{"n_layer": 15, "d_model": 256, "n_head": 2, "n_kv_head": 2, "head_dim": 128, "d_mlp": 768, "vocab_size": 2048, "activation": "geglu", "norm": "rmsnorm", "norm_place": "peri", "norm_eps": 1e-06, "positions": "rope", "rope_base": 10000.0, "rope_fraction": 1.0, "qk_norm": true, "attn_scale": 0.103, "bias": "none", "tie_embeddings": true, "parallel_block": false, "extras": ["capped logits"], "init": "uniform", "init_std_qkv": 0.026, "init_std_o": 0.00475, "init_std_up": 0.026, "init_std_down": 0.00274, "optimizer": "ademamix", "lr": 0.000613, "lr_mult_qkv": 0.5, "beta1": 0.9, "lr_head": 0.00952, "warmup_steps": 305, "schedule": "wsd", "decay_fraction": 0.941, "decay_shape": "linear", "final_lr_fraction": 0.0, "batch_tokens": [16384, 32768, 49152], "seq_len": 128, "doc_mask": false, "train_tokens": 338600000, "steps": 10455, "dataset": "wikipedia_en"}
MLP neurons of a small language model. Each row is named by its layer, matrix (gate and up: input weights; down: output weights) and neuron, and shows model dimensions 16-79. Each number is 128 + 24 x the weight over its row's rms, rounded and kept within 0 to 255. A neuron's up and down rows have the sign that makes its largest values positive.
After each neuron's rows, "fires in" lists the words (lower case) most often at its 100 highest values on Wikipedia text that the model never trained on; "fires before" lists the tokens most often just after its 100 highest values on Wikipedia text that the model never trained on. A number after a token or word is its count.

L9.gate624 [104 124 131 115 106 105 128 148 140 132 130 122 143 112 138 163  97 142 162 123 138 124 141 130 107 145 100 129 111 163 123 107 145 130 122 112 139 107 162 117 106 109 137 123 119 161 164 108 160 143  95 119  88 150 122 124 140 115 126 144 135 102  73 137]
L9.up624 [156 150 113 116 105 130 135 152 120 100 117 130 163 137 154 151  86 123  97 162 156 126 131 123 147 156 126 140 179 136 181 134 113 155 131 123 144 132 119 115 119  75  89 150 158 135 112 138 152 111 112 155 117 136 140  98 156 156 160  90 129 116 136 174]
L9.down624 [ 97 115 139 119 116 139  93 124 164 136 133 126 110 100 122 168 127 133 158 107 138 140 153 164  69 138 108 104 124 162 105 101 173 165 165 108 102 174 146 118 125 129 111 114 100 142 123 141 135 140  92 112 160 108 139 135 145 129 110 131 146 137  93 116]
fires in: "would" 27, "can" 25, "could" 10, "may" 10, "should" 5
fires before: " be" 30, " " 6, " also" 6, " have" 6, "n" 6, " not" 5

L6.gate431 [117 110 144 165 123 113 116 107 119 123 142 125 139 141 117 113 136 161 126 143 121 142 155 131 177 153 158 108  88  93 127 156 117 121 101 131 141 156 141 177 145 121 108 104 124 171 161 128  89 131 156  98 119 160 138 126 128 146 101  88  99 101 110 102]
L6.up431 [ 92 131 139 123 110 113 129  80 151  91 130 146 133 126 162 110 144 149 126 128 131  92 141  73 102 154  60 174 116 123  82 138 110 138  75 121 131 120 101 156  82 121 133 135 176 151 135 129  93 171  79 139 152 117 117 151 118 124 151 141 113 149 188  93]
L6.down431 [137 159 143 148 109  66 103 127 137 140 140 136  72 135 145  87 134 122 105 163 129 142 142  85 112 141 135  89  69 105 142 137 107 158  99 115 167 125 115 166 139 114 142  87 163 145 150 138 122  83 132  94 150 156 116 135 149 141 140 119 144 126 158  91]
fires in: "0" 93, "1" 5
fires before: " |" 67, ";" 22, "–0" 8

L8.gate632 [110 170 141 130 138 144 112 133 141 107 118 107 165 124 103 136 156 111 125 147 149  97 139 158 126 133 135 110  94 140 142 182 137 103  94 125 132 161 152 157 139  77 143 139 145 100 130 119  83 139  96 164 150 142 113 154 135 129 106  77 166 141 147 127]
L8.up632 [ 92 115 140 140 153 125 164 150 189 149 144 138 111 181 126  94 136 142 129 159 146 129 141 128  73 106 102 135 111 106 172 152 146 123 124 159 163 136 138 143 119 122 121 131  98 134 136 108 118 153 100  84 132 141  96 137 149 144 140 138 159 102 149 135]
L8.down632 [121 145 101 128 125 116 120 147 120 141 128 144 105  72 119  99 109 125 128 100 125 168 123 138 149 140 157 124 132 162 115  86 130 144 147 132  77 130 119 148 119 125 112  80 137  91 138 156 136  97  95 131 128 136 164 129   0 128 189 116 133 153 115 152]
fires in: "6" 15, "3" 13, "5" 12, "4" 10, "8" 9
fires before: ")" 25, " |" 22, " (" 21, " m" 5, "50" 5

L11.gate615 [117 125 135 106 115 125  80 137 133 120 132 132 133  95 123 134  99  99 139 168 102 157 109 108 116  88 135 110 129 120 119  78 168  98 104  82 133 155 156 142 119  93 102 106 135 157 140 144 129 168 142 110 131 135 133 118 111 115 150 141 134 110 135 103]
L11.up615 [143 152 125 128 139 115  98 157  94 147 115 106 165 102 123 120  94  92 143 116 124 117 101 150 145 129 144 104 155 157 147 154 102 120 149 116 126 132 168  95 129 121 117 162 147  67 169 143  88 152  97 140 126  96  93 143 111 111 117 142 152 183 108 138]
L11.down615 [123 127 139 101 154 136 125  92 141 111 138 116 127 126 171 113 134 105 132 131 133 133  99 128 122 127 141 132 126  90 107 113 120 113 137 134 128 171 147 152 148 144 150 122 109 133 148 100 103 179 131  93  98 163  93 105 130 106 115 148 136 139 115 142]
fires in: "october" 15, "november" 15, "march" 11, "august" 9, "september" 9
fires before: " 19" 41, " 18" 9, "," 5, " 2023" 4, " 2020" 4

L11.gate157 [123 128 114 112 137 108 127 161 137 168 166 147 125 178 143 114 132  92 103 154 139 104  97 108 107 109 160  81 114 101 126 139 173 112 140  82  80 108 113 126 149 151 128 145 140 116 109 120 138 120 137  86 132 150 116 137 131 126 109  89 100 157 124 155]
L11.up157 [129 154 124 139 121 135 144 154 162 156 111  88 170 180  82 121 140 143 114 112 126 146 153 114 109 118 136 111 152 122  62 108 145 127  96 173 143  78  93 127 130 119 140 143 147 149 139 116  99 158 131 100 161 102 121 162 133 138 194 100 165 145 156  93]
L11.down157 [129 117 149 116 158  64 152 158 111 112 138 149 101 166 137 129  93 114 135 134 123 123 133 137 104 104 121 136 114  82 173 145  82 147 110 117 109 127 134 173 136 129 122 143 125 120  81  96 135 127 118 141 111 139 107 108 109 149 136 123 117 187 115 131]
fires in: "as" 62
fires before: " a" 26, " the" 12, "s" 12, " of" 6, " an" 6

L6.gate257 [118 162 144 111 105 138 127 145  94 110 130 130  92 130  89 137  97 116 111  58 120 115 157 112 159 155 146 119 151  82 129 125 126  93  81 147 111 178 115 119 145 115 123 110 151 184 169 139  86 162 148 103 126 115  99 150 132 113  87 107 102 122 140  86]
L6.up257 [102 117 126 182  88 111 109 165 121 140 130  84 155 156  80 121 144 140 119 102 134 161 139  94 129 161 125 126 131 114 146 121 138 106 146 138  94 117 149 101 129 147 128 142  73 146 179 149 168 126 145 132 141 162 101 119 118 128 106 134 124 112 111 119]
L6.down257 [133 175 109 133 118 125 142 156 160 123 147 144 152 141 121 142 143 168 126 135 132 126 141 150 118 124  89  88 121 175 177 168 147 170 164  99 164 125 117 146 144 133 146 120  97 136 128 143 126 103 166 155 139 123 128 140 171 140 154 157 144 157 135 124]
fires in: "7" 21, "6" 15, "8" 13, "9" 12, "5" 10
fires before: " |" 45, ")" 10, "." 8, "," 6, "–1" 6

L7.gate174 [103 176 147 178  86  79  89 146 128 105 112  93 129  85 126 122 129  82 122 151 128 123  91 113 101 155 133 120 160  99 123 103 145 142 113 113 117 176  91 134 124 104 121 116 168 123 164  86 147 146 134 124 151 120 126 139 115  96 140 121 110 125 147 149]
L7.up174 [155  97 130 132 118 101 113 148  83  90 102 128 127 141 108 128 143 101 132 147 100 101 141 145 118 189 100 130 146 105 165  74 114 108 133  70 143 160 165 134 127  73 119 122 144 137 148  98 123 142 128 120 109 135 105 161 132 155 107 136 127 132 117 114]
L7.down174 [102 123 139 181 135  88 111 141 165  88  99  92 144  93 141  67  94 166 153 123 118 156 147 103 146 129 122 140 116 126 152 136 108 121 119 111 144 140 151 136 119 139  86 106 129 111  78 102 102 185 127 114 144 124 160 119 112  81 117 111 138 117 111 102]
fires in: "march" 21, "january" 11, "april" 11, "february" 10, "october" 9, "november" 9
fires before: " 19" 29, " 18" 9, " 2014" 5, "," 5, " 2023" 5, " 2011" 4

L12.gate194 [125 125 153 128 141 144 139 160 130 184 103 137 130 149 140  96 139 133 118 135 119 135 118  84 156  99 154  94 155 122 143 148 126 165 151 129  75 137 129 128 106 129 156 121 106 128 189 118 135 109 107  88 141  91 130 138 119 135 139 143  90 131 134 113]
L12.up194 [ 81  95 168 133 152 141 124  92 140 174 105  83 145 158 111 165 122 125 175  95 124 120 133 145 109 134 150 134 111 126 100 133 121 138 113 132 143 122 130  96 162 127 168 200  99 114 119 145 141 126 126 148 147 108  98 104  93  63 105 134 128 111  98 138]
L12.down194 [123 124 128 108 116 138 132 138 152 138 134 172 157 131  96 148 112 125 163  85 123 116  87 129 125  98 132 109 116 130 104 118 126  80 116 141 161 107 112 116 135 137 116 147 121  75 128 141 121 164 126 143 141 141 134 104 110  90  91 127 135 169 155 126]
fires in: "as" 38, "became" 19, "named" 6, "become" 4
fires before: " a" 25, " the" 17, "s" 10, " an" 9, " " 5, " to" 4

L5.gate616 [163 103  94 172 128 139 149 146  87 153 160 119 160  88 109 165 140 124  59 150  80 106  94 122 147 156 129 116  97 135 138 114 144 135 125 124 101 144 161 152  97 136 153 177 148 120 122 153 143 147 109 137 169  80 130 138  98 124 138 109 125 133 165  94]
L5.up616 [146 163 109 141 116 126 122 142 130 132 137 122 137 110 112  65 106 100 153 136 141 103 122  95 132 121 126  99 142  69 109 120 130 141 143  96 115 136 101 115 151 134 121 185  98 125 172 129 137 132 142 124 145 117 132 117 104 104  95 140 137 175 103 111]
L5.down616 [135 129 148 130  94 127 166 123 149  95 119 167  95 134 129 149 110 121 182 128 119 141 108  84 102  88  89 102 103 138 142 103 125  94  78 131 106  98  93 112 138 162 141 106 146 125 109  79 126  80 124 127 131 110 132 177 118 120 131 123 122 121 143 149]
fires in: "as" 85
fires before: " a" 32, " the" 13, " an" 6, " well" 5, "s" 5

L7.gate762 [111 123 177 133 160  90 130 172 144 144 149 115  97 140  96 142 120 142 108 159 112 107 100  80 119 145 190 133  83 132 107 131 131 128  93 116 145 128 139 127  95 161 116 105  71 153 138 153 129 134 107  86 117 124 101 153 154  98 126 167 153 120 136 110]
L7.up762 [130 106 136  92 108  94 108 116 110 102 136 171 138 113 129 147 148 109 124 175 137 107 170 130 174 116 113 128 128 118 149 135  92 112 129 156 145 140 156 167 135 140 110  97 201 153 137 151 105 121 183 138  92 135 103 130 125 150 153 127 108  91  94  82]
L7.down762 [146 148 136 142 130  59 128 148 144 159 178 136 126 121 141 172 146 121 120 141 123 106 137  99 110 100 176 123  91 157 152  99 131 149 156 124 105 141 117  79 137 127 132 118 127 103 142 162 162 153  89  98 120 126 160 107 176 140 133 164 130 127 147 131]
fires in: "1" 78, "2" 9
fires before: " |" 46, ";" 20, "–1" 6, "–0" 5, "." 4

L7.gate221 [113 162 109 102 111 144 122  87 124 141  91 154 167 153 145 137 146  98 111  90 104 113 155 126 116 116 165 119  62 164 110 181 124 110 149 133 122 165 125  89 138 136 122 104  96 145 122 155  97 107 111 115 103 165 120 147  95 125 110 128 172 119 115 133]
L7.up221 [111 119 110 120 121  95 130 111 157  84 121 156 113  90 115 120 174 145  92 162 133  86 165  98 115 168 116 146 102 134 167 113 154 109 111 158 161 129  86 171 145 169 129 115 112 107 126 124 115 103 132 144 174 120 140 133 164 121 183 127 119 127 134 121]
L7.down221 [116 139 140  97 155 134 136 148 108 131 122 141 105 152 139 106 167  91 118  93 115 143 115 114 116 118 152 152 102 150  84 127 152 172 189 117 175 158 120 117 169 112 128  99  90 113 160  95 150 104 110 103 142 160 136 130  60 119 139 102 118 163 152 123]
fires in: "0" 54, "1" 4
fires before: " |" 37, "." 15, " (" 10, ":" 4

L11.gate630 [128 129 144 135  82 106 143 128 147 111 130 115 100 149  88 116 116 126 134 150 121 115  91 122  77 164 132 139 147 103 151  66 108 112  97 127 132 134 131 141  86 109  80  96 154 147 141 139 109 182 100  90 137 187 102 144 113 132 131 117 138 147 120 101]
L11.up630 [130 143 161 175 117 133 103 138  97 134 117  92 180 143 126 140 138 140 165 158 117 160 137 113 130 117 132 113 126 129  99  94 134 138 147 131 137 147 149  97 110 133 126 115 178 136 115 119 111 150 133  97 133 132 162 109 110 140 105 131 148 115 134 146]
L11.down630 [124 131 140 139  95 142 119 102 135 126  99 152  89 149  81  98 147 141 141 181 103 152 143 135 149 136 130 142  96 101 127 127  93  97 118 183 148 152 202 106 162 134 106 138 125 112 128 134 113 124 114 110 131 174 146 166 110  86 121  98 141 133 136  90]
fires in: "march" 17, "august" 11, "april" 9, "october" 9, "january" 8
fires before: " 19" 32, " 2011" 7, " 2023" 7, "," 6, " 2020" 4, " 2014" 4

L11.gate547 [ 55 116 118 132  87 160 111 130 118 135 150 157 138 141 143 125 139 134 125 130 133  76 141 102 191 122 102 116 125 105 148 132 179 111 147 136 138 162  99 135 160 134 156 143 131 125 110 131 124  96 135  86 128 108  69 110  71 115 114 122 135 104 110  97]
L11.up547 [146 137 119 137 126 102 151 120 105 190 175 102 119 103 155 129 134 102 116 144 114 109 145 140 117 126 124 135 120 166 129 136 103 122 142 129 113 154 217 164 145 162  93 125 142 101 142 146 148 123  89 118 103 132 145 120 109 114 157 115 138 114 113 147]
L11.down547 [115  57 107 131 146 112 153 116 143 140 150 145  94 179 103 120  92 131  80 116 157 151 103 118 113 115 105 105 159 119 144 133 150 109 115 190 112 154 138 152 117 164 134 145 101 145 133 129 109 140  89 121  99 134 118 173 106 137 101 105 111 155 131 142]
fires in: "with" 40, "of" 23, "is" 6, "as" 5, "within" 5, "entertainment" 4
fires before: " the" 25, "in" 12, " a" 10, " " 5, " an" 4